{
  "n_head": 3,
  "init_std_qkv": 0.0394,
  "grad_clip": 1.0,
  "decay_fraction": 1.0,
  "final_lr_fraction": 0.0
}
MLP neurons of a small language model. Each row is named by its layer, matrix (gate and up: input weights) and neuron, and shows model dimensions 128-191. Each number is 200 + 40 x the weight over its row's rms, rounded and kept within 0 to 999. A neuron's up and down rows have the sign that makes its largest values positive.
A block is one neuron, or neurons of one layer that tend to fire together. After each block is what it responds to, as a language model described it from the Wikipedia text at the highest values.

L5.gate178,191,196,222,210,179,141,213,190,163,182,261,223,185,176,232,184,199,205,180,233,278,208,130,207,183,153,234,170,91,130,175,217,267,285,208,216,251,217,155,223,213,216,246,185,232,201,207,280,207,243,261,197,182,225,165,188,197,224,226,287,177,238,203,189
L5.up178,137,150,195,154,202,111,221,243,196,217,261,272,174,206,287,194,183,222,252,187,240,169,158,172,228,162,202,164,153,145,167,225,196,261,217,235,214,158,146,201,276,184,158,235,205,174,162,218,225,188,255,213,165,147,121,158,144,197,277,234,179,193,198,210
L5.gate262,168,272,260,172,197,130,267,210,155,213,168,192,133,255,228,217,201,265,199,228,186,230,196,201,112,168,248,221,152,199,221,139,198,209,173,267,261,210,86,196,208,181,197,171,180,153,209,253,255,190,193,171,190,199,221,266,225,211,173,248,123,211,185,172
L5.up262,200,259,239,205,205,161,262,178,202,226,168,157,194,246,201,194,152,305,180,187,166,243,247,230,190,165,261,189,225,202,230,278,202,185,198,293,224,168,121,162,149,148,154,195,203,186,264,180,232,234,243,213,254,220,170,188,238,203,228,203,167,237,214,166
L5.gate468,139,244,232,174,242,213,167,106,178,202,274,239,168,202,197,202,265,206,172,78,214,113,136,202,168,171,177,169,186,167,215,209,179,260,202,237,179,217,139,214,192,182,159,221,209,182,124,164,149,168,196,211,253,160,166,289,156,192,221,172,206,179,246,162
L5.up468,169,156,216,194,160,259,221,147,195,241,188,186,160,183,225,181,262,226,226,213,163,245,185,234,246,171,221,171,192,237,175,204,198,191,201,159,135,187,199,146,197,150,157,193,152,142,214,246,280,196,156,203,174,148,177,126,153,179,270,197,228,192,187,190
L5.gate547,169,185,211,147,128,147,193,259,190,162,180,173,240,145,159,230,161,194,215,178,183,236,204,230,224,289,155,198,213,106,229,206,266,204,205,227,312,151,234,195,230,160,191,228,236,132,161,233,195,177,187,218,168,180,189,218,144,125,186,151,213,219,233,222
L5.up547,215,164,275,195,244,188,294,178,173,131,202,224,170,193,161,127,208,237,231,154,243,227,159,235,194,162,225,209,152,224,161,190,182,173,166,206,238,231,196,207,203,244,232,209,210,179,204,292,181,211,216,167,158,204,162,210,170,232,222,163,210,289,255,243
Description: Predictable connective tokens. Connecting words whose continuation is formulaic: "by" after passives (released by, composed by), "were"/"is" in census or area statistics, and mid-word pieces like "w" in Meanwhile.

L5.gate84,155,250,238,193,229,145,243,197,250,183,164,239,216,159,140,144,160,197,172,218,190,184,164,152,207,187,241,229,234,96,183,181,213,226,235,192,238,254,205,230,218,199,126,145,244,172,227,222,152,171,212,180,230,252,212,268,168,193,172,231,219,205,207,173
L5.up84,167,215,173,219,190,216,236,123,177,219,170,184,260,166,169,147,143,188,142,259,190,152,154,187,232,174,186,272,188,127,225,241,227,248,168,214,239,238,190,202,164,155,205,201,194,182,198,212,185,219,174,206,218,208,166,240,211,241,275,172,185,159,246,200
L5.gate116,233,233,178,207,186,148,242,195,213,208,132,164,285,235,142,224,216,140,201,199,158,173,228,228,157,170,210,208,241,137,233,191,257,218,182,224,282,230,141,247,167,197,188,159,213,181,229,237,193,189,324,187,146,189,232,193,201,214,154,257,230,186,219,263
L5.up116,199,253,198,213,222,141,163,242,191,215,185,204,169,266,177,210,164,190,146,242,154,203,174,188,196,259,153,239,143,153,203,270,212,155,252,207,267,210,221,191,179,132,246,204,202,176,172,239,271,200,168,191,204,130,162,198,213,267,228,260,260,193,189,213
L5.gate283,220,216,222,186,195,215,206,236,204,242,201,253,168,171,195,197,137,214,189,158,217,185,220,133,215,166,198,184,241,90,207,195,194,247,218,192,228,310,225,300,232,234,199,139,253,115,225,229,168,206,192,125,178,194,176,200,149,236,205,282,171,185,197,256
L5.up283,236,134,204,173,193,192,140,155,159,225,212,192,187,181,158,265,189,237,128,201,150,239,215,220,252,164,235,221,232,188,152,214,173,219,262,212,273,246,216,213,189,150,269,174,173,158,170,222,265,237,197,225,228,254,189,198,160,229,216,222,245,197,242,251
L5.gate475,208,230,182,259,141,234,211,229,209,262,169,185,238,178,107,161,210,152,159,245,197,96,191,224,154,185,213,242,175,159,212,178,238,245,224,158,295,246,221,222,200,130,215,144,185,154,182,262,151,215,248,182,202,213,240,221,190,206,144,245,182,274,235,174
L5.up475,260,215,203,166,173,195,215,244,257,160,172,213,250,145,291,186,192,234,184,145,148,227,163,165,261,150,173,293,181,150,206,186,255,275,181,234,247,193,200,224,227,200,233,145,229,154,179,202,236,119,151,149,201,190,230,251,154,171,210,213,214,221,176,116
Description: Infobox and table field labels. Last token of a row or field label in infoboxes, statistics tables and result tables, right before a colon or cell bar, e.g. Webs-ite, Major-ity, Runs score-d, Total, Running time.

L8.gate50,216,169,291,124,239,98,274,153,209,144,204,259,153,192,189,283,287,183,218,193,236,173,183,186,228,182,277,200,154,159,219,225,167,153,282,241,172,138,134,227,201,216,237,167,193,164,166,219,166,192,237,158,172,185,253,188,189,199,237,230,201,237,214,225
L8.up50,185,186,172,221,160,170,213,168,246,198,273,150,237,145,194,160,227,219,170,227,264,249,150,303,210,225,284,272,175,199,171,158,200,207,194,237,170,148,140,251,266,184,155,176,225,209,184,214,320,210,189,233,223,163,200,206,268,175,181,230,299,228,172,213
L8.gate151,195,238,230,203,219,234,174,226,257,123,226,200,198,169,154,166,210,155,147,98,262,123,195,231,203,123,205,161,256,205,215,164,195,257,130,262,248,192,200,256,126,253,178,208,193,193,138,220,211,192,152,185,178,226,219,140,200,130,175,126,192,236,183,172
L8.up151,236,215,169,168,164,166,260,228,274,135,219,156,155,256,203,178,254,84,198,161,151,202,193,232,218,229,250,231,218,250,103,147,213,231,176,159,229,153,182,251,212,269,167,233,230,203,174,241,219,238,250,195,218,239,282,219,202,246,271,262,160,270,303,176
L8.gate155,137,204,195,204,171,200,234,140,211,128,206,228,248,122,227,154,252,193,208,156,201,184,208,243,191,209,256,211,237,136,295,136,226,209,171,274,214,256,203,234,214,172,202,216,285,185,144,149,168,251,191,206,227,171,216,158,251,171,156,212,147,191,244,228
L8.up155,204,189,254,250,171,199,153,137,149,117,170,171,227,198,169,202,190,194,211,151,263,200,160,242,203,181,224,214,192,193,278,150,210,178,188,188,166,143,132,219,154,233,184,169,152,195,209,149,190,257,146,238,199,142,149,197,203,202,165,163,236,241,187,196
L8.gate178,221,155,216,156,183,189,269,157,220,133,202,206,203,139,199,182,256,131,250,173,202,241,216,142,206,194,220,217,190,180,252,189,207,181,193,178,266,184,177,200,283,221,266,211,203,214,182,266,166,211,208,98,152,250,241,216,230,212,195,173,189,251,214,234
L8.up178,211,191,190,176,189,206,188,261,198,163,228,217,100,128,226,205,185,219,219,217,290,273,224,175,220,212,240,250,239,255,254,205,151,196,212,154,215,230,167,143,159,134,232,167,201,198,252,134,251,273,225,229,218,168,176,276,235,153,255,174,215,239,206,179
L8.gate182,202,210,212,175,213,205,241,152,155,112,228,205,185,83,189,239,234,222,249,193,210,195,240,150,206,207,284,232,202,199,158,182,266,201,202,197,269,206,98,233,232,211,259,210,161,223,143,233,186,245,214,180,139,257,128,249,204,211,156,252,223,220,275,221
L8.up182,202,129,190,242,159,277,184,161,221,191,110,200,64,177,219,180,225,185,174,140,201,214,171,225,140,150,178,186,252,257,190,197,176,196,137,154,168,255,174,250,195,162,218,184,178,191,182,148,191,256,149,124,114,123,189,176,146,156,198,206,216,232,172,178
L8.gate216,172,166,161,138,203,187,255,217,248,199,163,188,234,186,203,195,198,165,221,217,202,142,178,184,226,154,225,171,200,173,166,192,282,217,235,223,266,143,182,225,257,236,228,185,119,209,188,241,219,210,213,172,208,212,108,183,167,155,180,234,223,217,264,284
L8.up216,194,172,203,162,209,161,213,207,184,137,110,208,215,189,206,260,115,217,235,151,137,193,203,176,258,119,269,208,213,198,147,180,126,241,187,187,209,210,208,180,213,159,219,266,130,170,160,171,152,215,244,161,251,262,208,272,202,201,215,189,197,225,166,195
L8.gate264,213,186,220,170,155,200,229,181,185,152,142,211,194,150,265,245,184,211,143,208,206,105,221,185,247,203,251,276,211,137,149,131,230,210,225,218,225,165,180,212,162,261,207,124,165,175,138,204,130,185,190,234,169,236,238,143,266,176,204,215,134,225,211,270
L8.up264,154,256,210,123,213,296,177,176,190,244,236,120,171,160,195,252,216,211,160,201,169,130,177,201,182,194,211,140,239,170,188,192,174,251,147,235,258,187,179,160,166,218,149,254,175,214,233,177,183,198,185,188,196,194,183,184,176,139,188,140,253,214,244,160
L8.gate367,172,174,193,151,237,180,224,208,158,184,154,279,245,155,175,199,261,61,145,222,217,176,213,208,214,245,209,238,247,209,235,127,182,140,181,216,194,189,162,224,238,269,123,159,278,180,146,235,162,173,81,128,215,217,212,185,207,239,177,196,189,207,208,182
L8.up367,189,183,207,292,258,147,217,204,165,162,208,132,136,171,183,123,200,199,243,177,275,195,159,272,181,245,265,214,177,205,229,161,237,245,140,218,212,144,192,198,185,153,209,182,211,132,212,177,250,264,184,168,175,198,225,194,180,159,215,137,299,189,165,186
L8.gate423,229,231,180,211,245,133,202,202,191,145,171,254,190,221,182,244,278,227,239,257,174,222,197,187,127,235,188,128,172,137,218,183,170,220,134,183,272,222,176,207,150,124,184,192,241,188,223,210,147,149,197,197,180,222,211,175,147,150,176,203,106,219,209,216
L8.up423,172,239,245,153,151,168,185,154,187,215,127,237,124,179,110,204,179,192,154,186,242,207,122,219,166,299,166,243,232,226,168,217,176,205,162,201,208,192,184,175,315,224,164,186,212,175,210,135,245,221,165,234,171,192,161,162,267,166,205,178,221,207,265,204
L8.gate426,259,229,234,200,175,147,231,113,230,145,186,182,178,173,168,187,202,128,267,178,222,224,151,244,223,175,182,212,89,187,214,126,138,189,197,233,192,197,167,188,186,217,170,186,190,242,185,198,195,232,177,203,202,283,276,223,230,212,237,144,242,160,204,198
L8.up426,162,182,162,234,217,234,126,167,283,216,182,181,181,188,147,209,265,188,188,145,197,208,180,186,181,179,254,281,178,148,84,199,174,261,193,247,207,177,198,203,193,273,159,206,159,191,279,243,222,234,214,148,149,199,261,186,207,231,214,182,226,247,150,150
L8.gate430,233,189,209,125,177,180,286,250,215,123,206,169,193,186,187,209,199,246,256,150,167,271,173,102,196,243,191,162,230,130,195,158,297,215,166,224,277,271,195,206,208,197,163,200,219,157,241,179,220,263,219,174,195,209,181,257,174,158,148,159,214,199,183,214
L8.up430,180,148,172,211,177,164,145,245,199,160,214,260,238,184,229,251,131,234,195,232,145,274,162,190,172,198,183,225,233,259,189,262,143,196,176,185,270,202,195,241,220,152,183,205,230,175,228,204,249,249,168,223,214,187,198,157,227,257,247,196,92,252,231,247
L8.gate533,187,242,154,190,280,111,225,154,141,214,175,189,198,163,101,137,178,169,163,214,145,250,221,141,156,205,280,223,153,213,210,194,226,182,164,201,179,159,241,197,213,224,201,177,155,211,223,175,157,202,221,152,169,236,207,132,198,151,230,202,269,210,226,176
L8.up533,138,162,181,185,188,200,176,208,146,250,120,218,207,137,166,245,158,202,199,176,223,242,148,146,202,232,169,215,171,199,133,138,231,180,221,208,228,198,251,182,253,218,143,174,206,189,157,253,171,164,214,162,182,211,162,144,228,136,214,189,229,209,260,205
L8.gate594,178,181,224,202,177,151,193,178,181,206,194,243,184,156,205,193,198,198,190,161,271,141,147,193,148,314,278,209,226,84,137,153,239,198,237,235,232,134,210,185,208,261,238,190,214,183,169,206,249,157,150,194,182,200,210,176,218,123,226,238,176,203,226,188
L8.up594,229,272,178,161,135,133,197,151,130,197,154,183,250,139,217,205,273,147,260,201,177,147,165,195,199,214,227,227,142,128,178,180,229,177,215,211,158,165,261,255,185,189,148,147,231,150,196,230,182,201,214,176,235,182,285,206,262,179,256,220,203,200,193,243
L8.gate629,184,201,195,141,231,226,224,223,173,231,238,177,252,165,124,174,217,234,163,218,233,164,210,237,232,189,231,219,202,169,217,102,201,216,254,251,237,184,232,251,174,165,222,170,254,214,169,263,238,246,218,183,255,208,200,207,183,180,176,218,246,176,276,258
L8.up629,268,174,210,167,195,171,220,209,162,245,130,242,245,176,181,231,222,164,155,209,261,183,184,167,237,153,157,236,273,294,134,189,193,195,214,112,155,236,148,214,173,189,207,250,250,256,219,221,191,231,260,185,239,227,229,235,206,172,255,265,263,163,244,202
L8.gate640,202,215,223,61,135,152,189,205,197,185,185,260,209,248,178,232,302,212,217,215,204,296,196,153,208,208,187,292,229,203,191,168,212,213,225,280,154,161,190,153,185,266,139,250,226,160,168,221,182,186,181,215,136,202,175,130,246,118,145,197,201,243,224,169
L8.up640,219,217,195,116,163,227,204,117,218,262,144,152,138,228,220,188,167,261,201,227,207,246,192,215,163,174,205,237,284,283,204,228,255,190,222,217,176,163,204,101,192,160,175,216,168,147,200,291,216,177,147,204,151,145,168,155,176,212,206,183,156,235,149,159
L8.gate767,162,194,216,169,249,224,194,260,276,157,257,241,124,204,206,167,196,222,211,236,174,179,218,176,87,180,211,188,224,221,175,198,245,272,271,301,243,152,101,152,201,198,245,201,205,186,177,235,175,251,132,227,170,185,249,201,227,186,160,150,193,192,242,187
L8.up767,236,227,165,190,224,177,179,143,165,121,173,175,140,187,209,201,293,182,184,185,234,224,203,225,215,185,160,219,198,210,216,155,245,260,163,201,202,189,104,192,191,287,201,160,228,135,218,288,129,251,226,122,205,219,229,139,263,128,154,204,253,173,190,202
Description: After "at" and prepositions. Word pieces right after "at", mostly ten in attended or attention and te in attempts, plus determiners after at/in/after ("at the age", "in the First Age").

L7.gate311,217,248,189,155,131,129,200,184,226,212,214,206,188,133,202,205,221,215,182,170,198,259,185,113,140,255,213,217,150,122,226,244,239,173,205,165,354,215,171,205,235,190,208,201,203,235,211,221,158,200,252,154,161,201,240,279,218,210,174,232,170,173,236,186
L7.up311,184,166,200,142,181,263,227,171,164,131,179,218,179,202,116,210,99,185,234,137,236,192,179,198,173,212,214,263,191,178,224,227,198,205,279,207,246,274,123,126,177,160,190,244,239,249,157,185,198,194,169,121,206,244,159,279,63,179,182,158,182,165,258,171
Description: Boilerplate line openings. First word or word piece opening a formulaic line, row or heading: U(TC) after Time zone:, A(verage) in climate tables, The after census stats.

L8.gate44,164,203,161,148,244,186,229,202,213,236,209,205,230,189,268,227,258,246,262,220,177,148,252,209,191,230,159,128,147,173,179,192,262,93,245,249,249,290,174,233,169,165,281,208,214,187,200,265,193,195,221,225,219,217,160,209,207,185,175,225,108,177,223,250
L8.up44,202,176,186,193,214,176,168,254,208,206,107,203,166,214,202,171,215,227,168,225,195,137,163,170,170,168,227,191,198,256,174,180,210,278,215,229,252,228,157,182,177,214,166,235,235,233,136,180,183,313,168,277,193,166,190,199,250,138,141,255,183,212,221,91
L8.gate63,222,248,219,173,215,187,160,174,228,159,201,212,215,184,173,205,180,209,177,179,217,241,142,145,220,126,190,153,204,182,196,165,239,242,196,247,301,216,266,232,263,276,115,192,201,144,278,260,166,230,195,173,226,226,139,215,247,198,221,167,165,264,160,152
L8.up63,235,137,206,208,258,135,203,151,191,176,192,193,245,206,260,283,202,262,202,195,237,155,181,175,258,181,172,180,237,242,144,144,236,176,164,184,211,166,266,187,173,197,143,248,176,222,221,230,150,268,191,181,179,172,137,230,174,195,181,155,146,222,230,144
L8.gate113,208,175,197,205,200,180,165,183,173,129,198,128,190,164,206,217,191,315,228,130,187,148,201,202,247,115,166,136,157,165,269,168,220,186,201,191,284,234,196,195,238,209,159,151,234,167,219,240,118,251,222,189,202,188,211,204,207,200,178,232,241,181,121,204
L8.up113,150,248,223,197,169,193,248,149,126,135,204,238,156,180,172,216,165,198,245,205,216,196,189,182,205,231,237,161,264,150,208,177,262,196,144,182,226,176,263,157,181,200,200,231,244,201,153,176,225,198,269,178,188,151,207,224,216,118,160,195,192,281,213,297
L8.gate170,170,179,264,209,109,225,222,193,207,258,266,212,185,154,197,173,191,248,267,219,176,187,198,132,163,239,208,176,158,130,220,224,217,264,241,160,251,273,223,280,241,177,156,213,182,156,214,225,230,183,152,163,233,193,221,190,206,200,161,199,218,255,170,250
L8.up170,203,164,241,189,184,199,233,176,204,234,201,97,238,141,170,202,206,255,157,232,221,132,170,221,172,177,241,182,174,179,268,211,203,221,182,181,225,241,224,226,201,133,139,234,182,160,195,158,223,263,140,175,231,218,198,245,128,98,148,237,193,191,217,238
L8.gate311,214,178,224,188,152,106,178,127,191,158,175,254,204,195,216,213,266,143,212,205,146,213,260,168,173,255,186,167,249,200,182,229,316,182,220,216,291,258,212,236,223,229,150,222,191,204,179,133,198,170,129,210,172,223,203,76,205,158,138,188,186,199,224,291
L8.up311,182,250,153,212,190,157,151,158,161,190,193,169,214,249,295,174,245,149,165,219,187,275,161,208,201,207,181,231,167,223,207,224,195,175,209,233,277,285,193,194,195,156,193,229,260,153,184,228,215,230,247,243,256,120,184,162,164,169,198,220,176,198,177,182
L8.gate372,229,230,193,188,240,195,280,248,299,207,251,212,122,199,246,201,210,267,227,209,210,255,219,184,155,149,254,230,141,85,224,146,260,172,213,178,290,213,164,236,169,210,281,197,238,198,174,273,232,161,241,201,202,194,200,209,228,165,205,250,153,149,187,199
L8.up372,203,169,220,296,226,175,164,219,220,178,197,264,104,204,148,268,189,247,176,271,152,196,184,198,206,150,248,235,175,214,241,203,199,179,207,162,217,185,147,179,193,183,235,128,212,207,168,248,222,255,181,258,177,196,232,182,224,184,215,188,287,233,163,141
L8.gate442,177,200,153,240,220,197,187,209,202,202,163,179,165,204,212,215,261,230,206,219,153,208,176,178,176,212,179,155,232,83,199,177,254,186,241,192,302,239,230,224,162,165,225,194,182,95,206,187,133,241,241,217,77,202,278,215,165,189,197,165,238,200,187,256
L8.up442,281,220,205,195,221,187,179,208,220,222,159,234,199,253,207,111,176,223,245,145,224,199,209,222,215,173,214,176,240,213,245,207,249,245,215,151,135,259,237,232,182,284,161,157,253,152,243,308,239,220,202,226,172,150,185,203,191,210,196,252,136,182,188,176
L8.gate458,175,204,170,218,172,192,172,138,124,192,177,271,196,117,245,194,229,109,177,253,147,240,111,230,190,190,218,142,241,159,201,173,237,167,192,222,237,224,170,312,221,263,201,156,177,157,190,207,179,208,225,201,128,229,215,202,234,235,192,254,189,198,193,266
L8.up458,140,202,134,287,290,183,152,181,136,203,204,214,213,165,205,155,259,189,156,267,156,139,93,233,217,161,216,113,209,194,184,162,161,191,260,231,261,208,203,237,208,211,174,226,182,196,206,230,172,234,209,225,177,177,234,188,139,118,221,227,222,146,239,258
L8.gate466,142,167,209,237,184,148,232,187,252,172,257,181,219,177,275,195,200,149,294,216,222,193,302,165,190,183,237,115,230,167,232,212,218,214,162,258,295,232,133,197,92,143,192,161,239,201,186,190,140,200,131,128,197,190,201,153,247,150,175,139,278,195,253,261
L8.up466,225,181,115,194,260,194,134,180,197,179,231,226,205,234,165,168,256,231,189,209,195,217,195,141,179,275,199,203,178,172,219,219,212,193,298,208,225,203,150,248,140,266,171,217,231,195,216,254,207,198,168,169,150,239,177,169,194,186,234,236,203,158,233,162
L8.gate467,251,184,209,167,198,169,219,151,120,214,213,220,150,224,227,158,219,225,182,185,194,192,204,210,196,168,139,83,277,221,217,195,216,277,148,240,240,257,203,153,195,229,215,182,139,135,209,237,127,241,197,190,158,137,217,144,209,163,134,256,220,214,189,146
L8.up467,190,90,186,138,312,164,147,267,188,221,168,244,209,197,224,225,181,228,145,248,193,120,200,164,185,193,171,168,255,195,158,289,146,225,265,237,268,187,215,127,214,205,126,190,237,161,139,224,198,245,214,207,172,208,208,188,224,198,225,221,158,198,150,212
L8.gate593,231,214,242,167,225,143,172,251,205,241,246,166,218,131,154,174,274,215,274,194,203,171,197,218,143,182,223,170,173,136,198,191,190,172,221,196,184,233,172,202,177,200,232,119,185,208,204,192,130,188,258,218,175,312,226,215,234,119,194,243,226,185,174,214
L8.up593,173,227,195,229,259,171,233,170,284,160,269,184,125,241,297,223,179,153,218,298,228,217,191,131,193,180,236,182,160,125,238,173,233,201,127,240,233,184,221,149,212,169,176,215,261,201,214,212,228,197,251,191,181,151,225,191,239,192,235,210,251,181,164,216
L8.gate626,217,184,143,196,257,200,212,155,151,177,187,170,213,163,187,280,181,241,169,194,261,150,123,206,191,176,193,165,217,319,134,138,266,223,146,110,236,263,139,268,206,205,246,180,203,209,214,286,196,206,147,198,181,197,107,207,141,189,221,180,126,240,253,208
L8.up626,187,246,194,252,206,186,223,181,192,168,162,126,199,176,186,247,206,291,247,234,333,136,165,180,224,147,202,154,133,186,116,243,233,225,226,150,237,172,232,265,184,199,261,230,190,210,299,264,223,201,220,186,236,208,179,217,223,157,223,168,176,277,238,226
L8.gate637,239,226,213,118,189,211,200,288,193,184,161,262,194,213,225,259,216,312,213,175,225,223,216,257,204,204,107,227,131,195,182,205,202,249,216,198,223,209,254,113,158,228,177,213,192,211,226,238,209,236,176,244,236,145,242,188,213,267,207,245,247,184,141,132
L8.up637,161,202,199,180,241,165,211,221,223,189,196,155,211,240,258,268,226,250,184,223,248,116,182,191,180,191,214,201,166,195,157,233,147,208,255,200,203,193,199,173,151,223,159,264,208,233,227,205,174,265,264,237,241,112,149,124,183,243,230,241,240,197,190,166
L8.gate660,241,227,300,164,205,224,271,197,248,193,182,140,183,194,263,144,227,209,205,267,216,173,207,114,237,192,239,237,150,189,201,177,197,210,160,191,230,228,185,142,202,168,243,197,243,262,178,190,246,264,247,206,179,159,242,130,253,194,179,201,251,239,239,231
L8.up660,157,198,131,204,195,225,209,189,134,260,143,184,259,233,171,211,282,167,176,161,164,134,230,161,221,169,224,183,160,196,238,196,166,177,280,252,281,210,245,156,213,198,175,175,119,239,161,255,197,191,146,249,170,226,184,169,205,241,184,213,174,146,193,153
L8.gate670,217,282,194,176,221,141,176,140,219,272,191,226,274,189,174,155,249,279,169,188,134,123,277,192,87,233,161,138,198,174,294,173,206,162,199,212,258,228,185,245,185,163,168,211,247,164,218,276,146,152,231,215,165,164,172,251,205,232,255,287,176,245,198,200
L8.up670,197,254,180,164,248,182,190,182,198,135,220,100,186,183,186,170,300,163,186,220,155,172,168,201,169,216,159,134,174,200,209,243,167,199,233,235,219,204,223,239,179,154,217,189,167,133,195,172,221,169,219,234,167,242,184,219,219,174,176,190,208,220,144,252
L8.gate683,231,161,209,96,159,165,203,218,208,223,243,224,224,243,153,270,188,246,192,241,237,184,188,138,170,223,188,166,189,194,280,190,189,205,267,247,299,208,157,204,191,195,174,164,195,113,205,278,145,217,137,259,221,211,253,190,204,221,196,225,154,262,134,228
L8.up683,256,229,212,184,180,202,220,208,161,150,296,114,157,138,195,210,262,191,255,178,273,220,243,292,200,186,233,215,211,159,183,162,201,171,127,268,199,236,163,191,252,151,203,218,172,197,187,152,215,225,174,133,203,224,209,228,211,137,249,178,223,171,179,245
Description: Mid-word pieces, infobox labels. Middle word pieces that complete a partly typed word, strongest in infobox and table field labels like UT-C, Gen-re, Dens-ity, also P-ub-lic, con-ne-cting.